{
  "head_dim": 64,
  "norm_place": "pre",
  "init_std_down": 0.00432,
  "lr_head": 0.00738,
  "schedule": "wsd",
  "decay_fraction": 1.0,
  "batch_tokens": 32768,
  "doc_mask": true
}
MLP neurons of a small language model. Each row is named by its layer, matrix (up: input weights) and neuron, and shows model dimensions 32-127. Each number is 500 + 40 x the weight over its row's rms, rounded and kept within 0 to 999. Numbers have three digits each.
A block is one neuron, or neurons of one layer that tend to fire together. After each block is what it responds to, as a language model described it from the Wikipedia text at the highest values.

L6.up130:484472507524443436525495433517512568549474454513515462522503505551519481535418493460564495531508553541559480515508446514490493516400468486519514492457524462527513469440527501546489535466467582524481494475551541499429548490472480464600531453566448429510476474501521491502521425536486508489
Responds to: Word-internal fragments, mostly a lone "s", that follow a short vowel-ending chunk inside split words and names, e.g. acro-s-s, caucu-s, Rhy-th-mic.

L7.up206:530499412459460471487465490456522454495472480521497491518500544432523477522525610568508538490551515515609558459491504540438477488482556491531444520470466515564476513488517540522452542534488474489475522461483508536453514523513543520513573516494483480481530545558441519463493514512496491539
L7.up217:486483453427475515437471567520494524605477442461509488514508503505511460421508536521492483461553491532510540550514483493510430457467519509521547519411515562552517506470552499520472510548519498451488520491538574519420504434494494524537530525503486533509519395442510542525519521526486516508
L7.up647:487496473488485522520513537466476545547487422520536527501438530483531457497485538500443502528488451510551501561380541526509513576529443441515454462487557491494501504474488566524490497574497495586487420446549538471488520528512494490527541489492549481515456482449444507518526477492439505490
L7.up826:466512410450564432517545528503457453543427505508483550532545490489509538415490536482500529499523481482550529558434490518461468562516498486511488410539481515472469484505547526565509453499486513496514451488553603502536509510511523541466541516475491459508573407470527489525465498498509585474
Responds to: The article " a" after prepositions or verbs in running biographical or descriptive prose, as in "with a group", "As a child", "is a species"; also some mid-word pieces such as "li" in relief.

L9.up188:566494467538507392458499556509492459507454509477526525476482496579501447397521579531533499482541451505504571509523485505500454519567502487470431460502515450531505432499415523505550511487411494480461490484432437513482503415497409467528510474472507545528495536537465533463454463519517476583
L9.up600:460566458473493488399460474536544414538471565532484525601486504523494550436489620476484458548468510503521492527506486572516522546516546515521429465441526427557470456527429468527512482511442463535486551450455499412516513533466539466483506440528532553527490491478506530455528504514537499491
L9.up772:484465459551439420424526519506479501547508525530462557469468475561493512473479561516491491532521507517493508441534507499492498546472492503568440517450559488554534526426452523531449434473487600515528411496544465488558464524491459470514502537502549540480485463548551494462518506494553509467
L9.up779:510519447500499429521496513577505466459550543453529452478436464547494531458503530535561497531553487513495470507500462500506526620532506492471476414515543446565509490466505442495528453459499475549510519514475445531492462462502428487495517446444512550475491570489478542544443496512544504581
Responds to: Decimal points, and sometimes thousands commas, right after the integer part of a number, mostly vote or census percentages such as 56.36% and 1,879.

L7.up230:515539509367510521481508538528484548436535452514486511468526480575479507431505534456530497470458495517456500508505465573576490541548470469484450551478454537480509481406502551463439522432476429464568500443425483467481525434528452522550499499422534461526483468465491472461439548508476571502
L7.up627:471479476512516488416514571508505537446477476491481429527499422518485480505462506510476519467490492580480483547547503488599492505456459431478391571526482471474523405413458488501507555409503555520558538489507520463484506503492498462608476538500517466523558411508468483455381433525490474501
L7.up657:495477480457501543528486519523466644444476510469490494474496504454512504485492546505557473545513480577456550466450558520528528544633476448501475491542493547491494455478550565506437477471496457584538493433529570449522482467456448516475499479464500458581552488522549481545403472487457547418
L7.up881:452522478476543489483461506523475559483486450463514521442411474569489563515516555475505477505577511508536546383515535482529479462523524431464458535490536490509565486511474496422490443457405478531552550486437507451478483408440518507604488498457461535471518505502494523432457486582486460474
Responds to: Commas, and sometimes on, in, to or from, right after a complete noun phrase or date that closes a main clause in narrative prose, e.g. "released on June 12,", "founded in 1891,", "Mystic Records,".

L6.up275:510536510496482440504506566468444477489479528517480494481498467536508557430439518491486480532533486529524489461527478529468534492483525430526530509452535507530485525495513449458502543548503509511484562470467501519480497512502495516580544474454494553508431436428547517513475529520557497510
Responds to: Second subword piece of a word split after a Latin prefix like re-, con-, in-, comp-, as in re|s|tored, con|t|act, comp|et|ing.

L9.up219:459515465518372457524535478567465569534517512516504531468499384532513500509460456502455420517497483524522526434513490479498513602442546495572506512488497519584575497438485474471462493468500467576484453497443492538460525490478568558502576495597474548525534547520494458541432405474559521492
L9.up458:493544432525385486480524441502437535531500499521517562517509464472504415493515530577471562474515586414611531463544460375444487541458540534531479430503541464527519509488439512491477541456491476514424482491458505500486484502531516526495472490495486559487491420535441516565408499584572458484
L9.up499:466528520503405462507536483459473439448497589515422521464503531475547489465560432540444484512536487475531529479506495448460506527438516497484572476542506498537498513548490509496524499512425459518479497521508548566486532573455500553441480500509456494493553495459491471527478520456559503522
L9.up1000:500531497439464478506581549504477471430447439593464523518479470522487532476583493511500511513525491456534527403478492484416538568493507480490531507412490464564536507444369492514492456489443415468502487449453573488516567534515416568483497507528518552521485457519450500516483542521544492518
Responds to: Word pieces inside proper names (Col-t, Ho-t, Not-t-s, Bho-s-le, Bri-t) and number tokens in dates and chart positions (On 29 April, number 16).

L9.up9:540446538497430508395520484498524468481517571434530460525392477509522539421414491538564533500488494482503512518482530512470429514525506465551554508456463478522508531503489476462462536459453547485413526433567517452440465478456464517489525494544507567464574489489541592535482495452467481578
L9.up248:560486436491449502520474504475430396484426527538542485515514556527538527480465466404498469561493465533534441504440481488588490533534525538611515563457533576496563474447412428505480493508510558519541497481488535527480536459515459507458546464560483455524556464474518458498405522494511494491
L9.up265:474491478418471453484514462466435524552512522450446521504558508468535487385519515526566467492491544470518463491487468523525526443443412513488515560483532546559493500484481538462444497489494475489489531447404468466383569542468520508505527468559419533487572499539520516525462498530604563468
L9.up711:483456460484463544433451467456504431488504530491655486485509448486467451496472487486538556462477507459555538479468513487451560521543538410484537461517523422503468529427464437550519564528485522437529523493478495510434519456478468501519617522575503483509515428514525487529486521505543463588
Responds to: Word-internal fragments right after a prefix piece (de-ta-ils, de-c-lassified, per-ta-ining, Reli-g-ion), plus dashes or line breaks ending markdown table separator rows, and year-range digits like 1931–19.

L9.up239:547517459463541530508470475457551519557457467482469464576554526500506496511474492490559531466543485471595517473494534520559482510477572478484501529558498465493481510418521457508453510467473614485516567453519421473485481530481458484464543562437547518519503434432495499467526447504527376552
L9.up603:489451504504458452462564555426481497494493522510505426491557535530527447421504528444474446462535455411559484485505471489514448551479536513496495477404578492501507377465545442549457446516587523579550445452491454573480580556456428508511547491481502486499488473494473492459476425569481455483
L9.up785:514436442478475492452518470529534487501535505463538481497428527503560390441404553522475473419534490512493536473553521520574496544502510502481457480425520512433555379453595448504479470497560493498509524477524523535524571446435422545511526544547515484496491464531519458465531477503534455517
L9.up870:478567487474468540506455531455489563534566512489533455529513543445581527467445503584492501459560545450508545430531430496515499526513490490468435486471490543425556486469450495459457525465437498520471438476424501520550437493486483548571502452553458464516483495538499549497467445560520447545
Responds to: Nouns naming a person's role or occupation, often the agent suffix ending a word, such as player, author, educ-ator, candid-ate, semi-final-ist; also other word-final noun pieces like cir-cle, mar-gin, subur-b.

L6.up968:439523461520475446464454513521535440430508409544505468495537526503498453431520570489527485482487485492517505525524516494502488541442512465461526525524503488450477446424483505542517518441421524545525523426523514447463526465448467554642528428486554535535518520467468563506423482547532478478
Responds to: Commas ending a clause before and, but, which, and the word-initial piece "de" in nouns like devastation, depiction, destruction.

L6.up308:567522439467487474501406539404494438463571535446479500478499559517533525434566506554441453529519471483514548466495545500455493472555426499564538497509492449521518538522518491498484471516505459489554518496550469545494475514523542476542442472477518634456511506519507537479479509460535548478
Responds to: First digits, decimal points and commas inside numbers in conversions, stats tables and dates, e.g. (8.12 sq mi; also word-starts like knee, while.

L7.up155:529516437497507430526453444553439421442510602492524499543449484508521479510488528518543525484513479480443480473499430513548523470500472552463466542434469515508523496453579528559438495531546475473535444444464502525454592521498521539501472418526461411474470416484464522461489462504557448483
L7.up181:485459457368433469552517540560554555596500495527616485421520499566483469469487497488511557488510477513483493499447554532517507553548566488484498466493466432531518499525398469472497508518521472459460507463473513454506508472550410519549559459459512457477439466471427486515415514527527480500
L7.up348:504535448368508469562387478481478548496509541516528499540462530470563431420435577454496502473523522502492457582448442516512486565524549452514483461519498437538526544504475497533477476584496501536500481482475584522527541533517454540485525523533524457561429452539442504516469527500568465484
L7.up979:553506494507500505536535502547450492565534509510488496557463520553544441431478459518554523491521572462496421541520475489525437587578498524532532485503477494529552448510498450491479444504531443508560456442516536454503533501513555517502498519449497431578476501501461501478473419511473493490
Responds to: Word pieces right after a name's opening capital letter or fragment, e.g. Gu|g|genheim, R. C|.|, Mc|K|inney, and the second character of CJK or Korean names.

L7.up121:360409508487450531476501519489490500497443519477497481501500483523511570460557529473593496499497487453487527502492509543558479509485507477537475512459454475503513462471488466495464463584558529506441507461486548457544509456478424530535532529490493548475523480520531504517456536509546487542
L7.up207:535453492554430474482488554490480555505448484456518468510547484496504400440525502526556528526495447450571524497463458544495415578533496482524476514474531471438505496424497399489481479502440547530506590483475561464522479499525452530543553547506466476577554556420508508433503482507548498519
L7.up568:486468459443487557471541519508489530487521456439501506543558438520529502505516533514488517479505479466521541487545505556475474569488529551543473511438528488516461541427511497451390481484554547452599563438520602405472540544447476553532510483464495579545520481502503502559494488486532471521
L7.up849:475477467471500536467561475490432473490504462545445485545554500613535508477522480525522499492503439488526497502455527565548510490510484416459515496514531542512509528458458444484421546568485549479526624499411527359497507527494503444548516541529484572511529553516523527496466475531562469501
Responds to: Short middle pieces of long words split after a prefix like Pre, Ad, con, re, part, e.g. Pre|s|byterian, Ad|d|itionally, con|s|ensus; also line breaks after ==headings==.

L7.up369:490550478516503541479499563500503511495436495434526466427471526537509494509518508457501492440469479515473470546507562536474491603585555511547481515429597463541532530505472500476489446414516452487505551524479578466527596481466534483523540485537535577499472500475589456453439508504508539505
L7.up455:531530556524505479483438521490526491549406489459531480535427489424500504529407561484499417481511443503476526486497475505496528488490490444516498516536484498406555495430522535524476459486489469486488501437504555433466523488456491555539542457499495466518550418496567460408523474499486474439
L7.up668:503426455521450506506499515566549506486485486483540494502426473501481543542545490522596477519520491484468465474527520498497461480537515430506459463486497543478530478554517576502545495481463510520433534450437494510495555403508417516483561410483507452508499521447562420433468496542495497405
L7.up877:538473439559485485517503586548423507485507479514470412480451487549472516516521472513441420468517481430521515503471516523427491528541546491554444514508492526612555470547546554471523481548517527509456477508521528413464444483503425505535479448492477493545485534485492471468586343478514516464
Responds to: Second word pieces following a short split-off start like lo, ri or co, especially s in losses, losing, Los Angeles and risk.

L9.up76:468549458504422506462517497485537517468457493529510475597508535521424430470453480427525487533530580507468486451512512480439525553548521577566470510513511449479522448492431524537439475486477527544518531505487534514484559448530543528479525541502543502513504435512507533486503438520506370544
L9.up202:543487568496428555550525471534491483385445430530514458485473500502514522491452549530527477482457563457517494470496464580469505501522478482567496504521503557484545490504471498505477523491492409446556497471437546532452513429498532587581539488562494482539483500535519481478489442507483496496
L9.up687:534483485556511490438497547470525522398501523532497484500483527497517445473562547482469482427491538529553510535516476501456518504556561547519530458494540569486548449521525518493512557499538514459497547451431490495554546458420482514590537523452489499504542533453459541550433409503508427480
L9.up936:541521520558404501491438524563449500462475468474520496530553575560481476518513485517471449421514460506565510576483450552497545487418479487495545487470449503480546450501503529422484550501458584523455455499552560446493555529459459513558490462478491458523531428503511459459491506508553486508
Responds to: Mid-word fragments, mostly a single "s" after a short vowel-ending piece, as in explo-s-ion, lo-s-s, philo-s-opher, po-s-sibly; also pri-or-ity, Mo-tor.

L6.up661:423519454476563467469536497499468467387474493478464496550519517453566449501436598505466501545524465540498515507554557490527524531527505457471488459464531553502477539487523489527524545545518540529513567512492544470426458396497517472514559490481548493497501454528486488499521520542506574494
Responds to: The token A or a, either as the article a or as a capitalized word-start piece such as A-ha, A Levels, Austria, Ashland.

L9.up548:476543456478438489568558535563546485529446505489463487532535552507537398480494481512472433529519505469567566533439436504483560558403530547578546502465500539488511486380550479508492502462507530554616500441548523460465495472491556419507504490451520460583519488528557459461468477493552496543
L9.up672:501508494541549368479494474447470540458468482519536502533500484487552488488481482508492477514470460486484515480503493515547444526524496504500523516502541513491460513463537530467477508485500527440570558471560508474462599493482442468591474492491392536454490484497466369471461443488514481543
L9.up909:482536452508510507498512448534521497498524475491507519475487518516548452472402463547474540538471486507536550527528535430472458497435544516469520503486537515529518532507519513528518478432505505557555490522493498568518567538551532493527504564523520474470500536431581416502425482508521514544
L9.up1143:459575490434563472497456482497486515500522495462555428542539490507493544454505467479495491470502439446468484493518502505496466504478483488532519552524547473499480498498557504482392513480505506485541441470450484554518505543532491492475533471444569520626431490475509462426461401488528478467
Responds to: Fires on CJK characters and byte pieces inside Chinese/Japanese names, and on mid-word fragments or season dashes (2020–21, Os-lo, Kas-hi-f).

L7.up225:590495437533554417521513419546517441482423538471513517524453418461490462527529490506504454474552451522539544524504452509580505479541486524580489523531528543496520507511502532512462511498492457450477475503469508455499502568448478507585514504449522485566468502477523460455529496537506489449
L7.up311:479475482532427526470437470478490525445415552513441484468476500521505528461505518473541541490499509467527590396461526513486468483490501542548502500506534491502471491465480544549517489501421489582484496507434522541423574450517530501543539518443493587529593461489495486509444513519505482581
L7.up560:459496517444480500452520523465594468538469461482428513551481585461476518497577492479554446466548567506549538520477435530511457578484563466478537529459538541514546540464471489428438418550400465544472482459443536490512503526473477521540538422404420503570551533515421509486429518543497469496
L7.up960:545482445537538432457493473470481543510522488542440583501441479511575537502474517536465498499450498536491494421586475519571466565509530481487512493497504556535538576477566538553428428493427448509577523478480553475406560496439478482516458525374514529522553462524413520522495503550484444460
Responds to: Hyphens, and sometimes spaces or commas, right after a word that a following word attaches to, such as fire-escape, blues-loving, top-ten.

L9.up220:512526461454499463424451487453504539500492521454461514556454502490512513470471501455540363594531536487515572538497496539449477500520452523501471450394501499538595538493514478512463406456507443487506563527537498493528498471503465539489532473497508539516487523496520577478469528476506488552
L9.up818:506491491438449474517469555517495580468494466481511432442539429534452442448502450500460430499531517478510505474551357427501479485511533533522558533498521542473499501497491524503461499447506435503531505484402495476468501506473469485499543533520532471498529389509526494563518512584450535518
L9.up904:573428473562467449437554478570502507477535479522543471497518477520550480479535508519450522535593521472477484539513499526559498515495468512431525474466546470496540490493486486561436449483389529553509484423571551442488558490436500512609537537508438468480486519526452454526534493468461529524
L9.up970:464533384503480520424578465469422566507466509453532370453486475526517451466471519520406523511523454508530635502474525514506507461519511427497483526484553428445440504483473480450430469464545534511455523481481521453524474467537483588549553414533485559535539518469514527469505544530453518463
Responds to: Two-digit endings of years split after 19, like 1960s, 1939, 1987; weaker on narrative verbs after a subject (debuted, moved, said).

L9.up156:561405401488446442452567551521521473499517524520467484496550472571525466491445476512553510545487501439512482515516451606480533525474518530526430477493547475513563495455465505515509471535479466477487551441487486457451543445435497464474554556533476466502544510497503490461468481470449476523
L9.up400:485475510502510448517499478519454510460519473473524524482485467582531486521491535591533496539493474456432574510464455589506532457468505521451435489540477368453554519495503539507479412487461558474439501510437499510562495484488479486527518468594521490470545562438530448466494520542538549497
L9.up996:526530494434520499480536558533521525523514490452503550449463504541531508493556571491533527503527537557477474506498455559479462568534545522496489495483439545453459451496445438508390475482446463580525535466463487458522466476502476453505520488433497489476589488507492532471428512577511464482
L9.up1098:467460417482449447438501524577478511515549524458530467440387446483492472527431513483540492512506473403488571453458459533505483464515529473529424576487551528524532503441442509506507511454461531501554484496541527536492518528449463482502583390551489436575504497400545441441493498492477531558
Responds to: Fires on the token right after a name or title ends, mostly commas and the start of the next word, as in "ZIB 2," "Fluid Mosaic Model," "EMI causing," "UK Albums."

L9.up201:562473456498558425455567537420453430454489485540448511531494472499513541423506534575505516503526488486551487512567433491496517570520480452493482479542497522511483546527484498497468484523535480447490560502520509523440484450467501484559524549495507489491491520486473464471499502535452561544
L9.up636:512494504443514458534542543488445493508480482474504544501505455490525522479478568510488502450468472496441509495541555512485480496469491489562428479473438477579538505419433518513485482533438541435518511493490568431439516537448448514562496522497451592496492548544535498461557506510599563496
L9.up699:483463466485492491470522533467457515473435486426493504489464505463474449532529524588510453425459528481547476517453583533464444499448496538548457518440453542504546537535532507484471497558461556525491507488454527522423502530572509503449477489532468516566512480510461499492501499620521477544
L9.up1038:508528434528523546506489506496514510459461487499478503434480521545483487440544537584489469506437440510532534400517547498433512533466501428493455470446509529548552488479428494434464481502543583545519542501555472574523530443427562446462490502506475542419572509497483453414468518531533461526
Responds to: The token " a", as the article or as a word's first piece (a-cademic, a-ccount, a-bove), after a verb or preposition, e.g. "pursuing a", "for a".

L6.up773:510503492474429481430486548482501541489481432438464489440531432544572449491421464500493502534561493543535485470504439491511530526497439467490499590476515435507518473474511512487471511516506526472478526479398521508508495539510479439517540537534545584471495508479504496454523468521503527412
Responds to: The year or year-ending piece right after "19", "20", "In" or a month, e.g. 19|85, In 2005, December 2019; also pieces after "in", as in in|f|luence.

L6.up104:570584527437534533453551457507443529541559502501503487580461521468570519511506477479474501532542464503541475491516484550537453535510495538498502489457524566497446464495505491561504511503432551550598462433478532491513543536477531527508491498409564554654437514481398523499542435503515458500
Responds to: Hyphens joining compound words such as in-universe, cross-party and self-taught, also slashes, and mid-word endings like inspi·red, comple·ted.

L6.up641:485513496499501438515524523486511474457441556487459470501545523508446514477567566497427444471509438494478510483476466500529466507524549538532447537405508527539518485443512485487423479509499549530531535495528481480464471556460496480471466518475518502492446462434527520503453483519497434564
Responds to: Suffixes that complete nouns for a person's role or job, such as -ist, -er, -r (anthropologist, owner, footballer, producer, manager), plus a few stray pieces like older and historic.

L7.up421:556451509515459493478443551491493624558435482508489461482560436512511495491438520528378522552563516522488480551522488468507504524535489481491541516446552574592495429463537524515490467497432482481535537476593472500418544478457446509530532505480479417540494530439458500539500450486445494470
L7.up501:591421490496491496466463514531510561508500505544458495451553502515576496483489599507461517549554498533478558428592507492496416523615514431539545512515515506540484491513492481460459427483479421481536504450569511485441485450500459476646564554454527458541455475473458440470565449499479474457
L7.up592:550502454487524467517521439531428549524501429474431424512455391533570456527513572537550506496475484532531575490621437486549493490519502442547461629486489503591463484425511511485464440479433526481551539453509542439441489474469481541558535519504443473539455488461477452487473529427484482508
L7.up945:611465498541456490510485459514482551531535486516499513505478487535492537502506547546393478473520555523504528480525484502504451471495501432537503527452434559508565512537580474500494462469452503541562484409554537455547496457431461530582502464460502527510454456484414508524502514476444446481
Responds to: The first word-piece of a verb broken into subwords, right after a subject pronoun, a name or "to", e.g. re|tain, con|sumed, lo|st.

L6.up959:510466508409426483533518470475505537457459448548464451517435488466532503498459481467505514616542523470551518472487471438494533548475495421531562569505603491528515457479556466486508478524421534548561533450465477527544541485532526472529533524500579568530505495517451508502473445494550532460
Responds to: Second or later pieces of split words and ranges, mostly in table rows and lists, such as Ven-ue, 1975–76, Ul-ti-mately, Pens-ke.

L6.up1133:434522492488435486470497471512496506411554558531445522538510481498509455484492472465486549491526515473529493469492507502511490494461505474514547526531461417572524456496524595485469433554465493490527547494509577543501528553517454503496532437471462541460534473450494539487429478528501444542
Responds to: Digit chunks of numerals, often mid-number after a leading digit, in tables, statistics, dates and measurements, e.g. 2|13|,288, 18|98, 4|90 acres.

L7.up109:493490467538553456511508511492550490537459475448481504550464562552519481440459512513542495485537459518472502545494512605487470511528574518518540447463552413464450542552464527469435534557478548480528455537478463454420491524476529512586498508506545563470547502413516494511547487532572501542
L7.up204:504468492575517454484524554544524436467546521427471525423456532512503524514496526477539471557535427530503524474498519580468433524565467497548444482487522431557517519552519473466529460484453493510499469535478490504485511516455406480487494515447513552493531541447485540439470472536457551547
L7.up271:501451520398508492488547540511455504494432480516471534486481525571566546509536507485512491520558421545516496524546457507558526519486532498533515567506475478462496551540525584456433575520521537420407487523473447510453526553512480502487496480534533538434504466546479476442425548503495465512
L7.up643:507454448538506475488509535554427467499500517494517465462469509629524519473454568493489540548530473489471511610516547548457482530614513496560412491501520452549451538504515514460540462513487511470507496507526477450515483378523428490478515472556489521434494528477507487522540519486474519555
Responds to: The unit or noun directly after a number, such as people, km, ft, grams, riyals, or the decimal point in times and percentages.

L9.up813:543480470480497458474476473530494463546555470483499502490497529541539517511414575537509537556590484496543560492422479561490440562524493455516459455475503547556552510507561507492492408404505456471613466504511541517448507500480462543548569562449509585522457457455503522516539421501517506557
L9.up868:643452459471483491529439533603553519511511482564457431495512407502537439500520507525557486511573493505532511493554469520524525463593550406540509487472514482545519521558564472476501457529494472509546533461514503427497553408452479440541537547427404528485489493487547487410536514474466482561
L9.up1037:526523495494517454538482493523498570510516424491508471515468519532494531487493556545505456536509517536511529482484483536511542518532453407502484483604430521582533528499537496465522446462406512485590486490477581508499525510507494545596589529430456560511471479472470493478453473490477516507
L9.up1062:480454456511425466550420483506565549499551542511465452481508434566556497541464548569556527526589487517455476435568498498486462537558568406457527505494506513470502486526396466557490500548464476487574483499549486463467581519501523483557491588430473497511442440494475456464505455525529408563
Responds to: The space or first word-piece that starts a main verb right after a subject noun or pronoun, e.g. he finds, she learns, He joined.

L9.up417:440419511503491541480508537414477533525531465555477528515530505513571398405498510488436524507503502479546568456504504494509493593475525526573499444534564553516507503489542527518503472503507442490513495523477432451441508474541537572542526512495499484571522569502452458406522466511448473474
L9.up437:576488491527493541382558466446481449496569539474427526525449453559560466496530516584464484488502425504514524439552451480488491522514547590518516489481447540496531544462534505473514460550463485520489510484416501534401545561521550534514552521422492530542585537465448456440483467500443438538
L9.up606:531559483542504506523490500521493550534470484520474490582442509501469468467504519491466475541499493453557543476523485504578499534542502510543519494600540528443523504496495484457497417426441470504567476466430562441488552442583522484489482525457540460578558449526442529551483499541494499469
L9.up712:553532453580479465461519511511542515488444582498452491484451477475529414500478547507496526476527498554469540493450491501619566583538520545470498433454504568500469500443467522455412490515421504489538565484533505493540533504451568537509521506474503532554474515501446498457562502499512464540
Responds to: Hyphens and similar joiners inside compound names or modifiers, mostly in names and tables, such as Jalal-Abad, Jean-Louis, Hollywood-based; weaker on opening quotes, Mc, and apostrophes.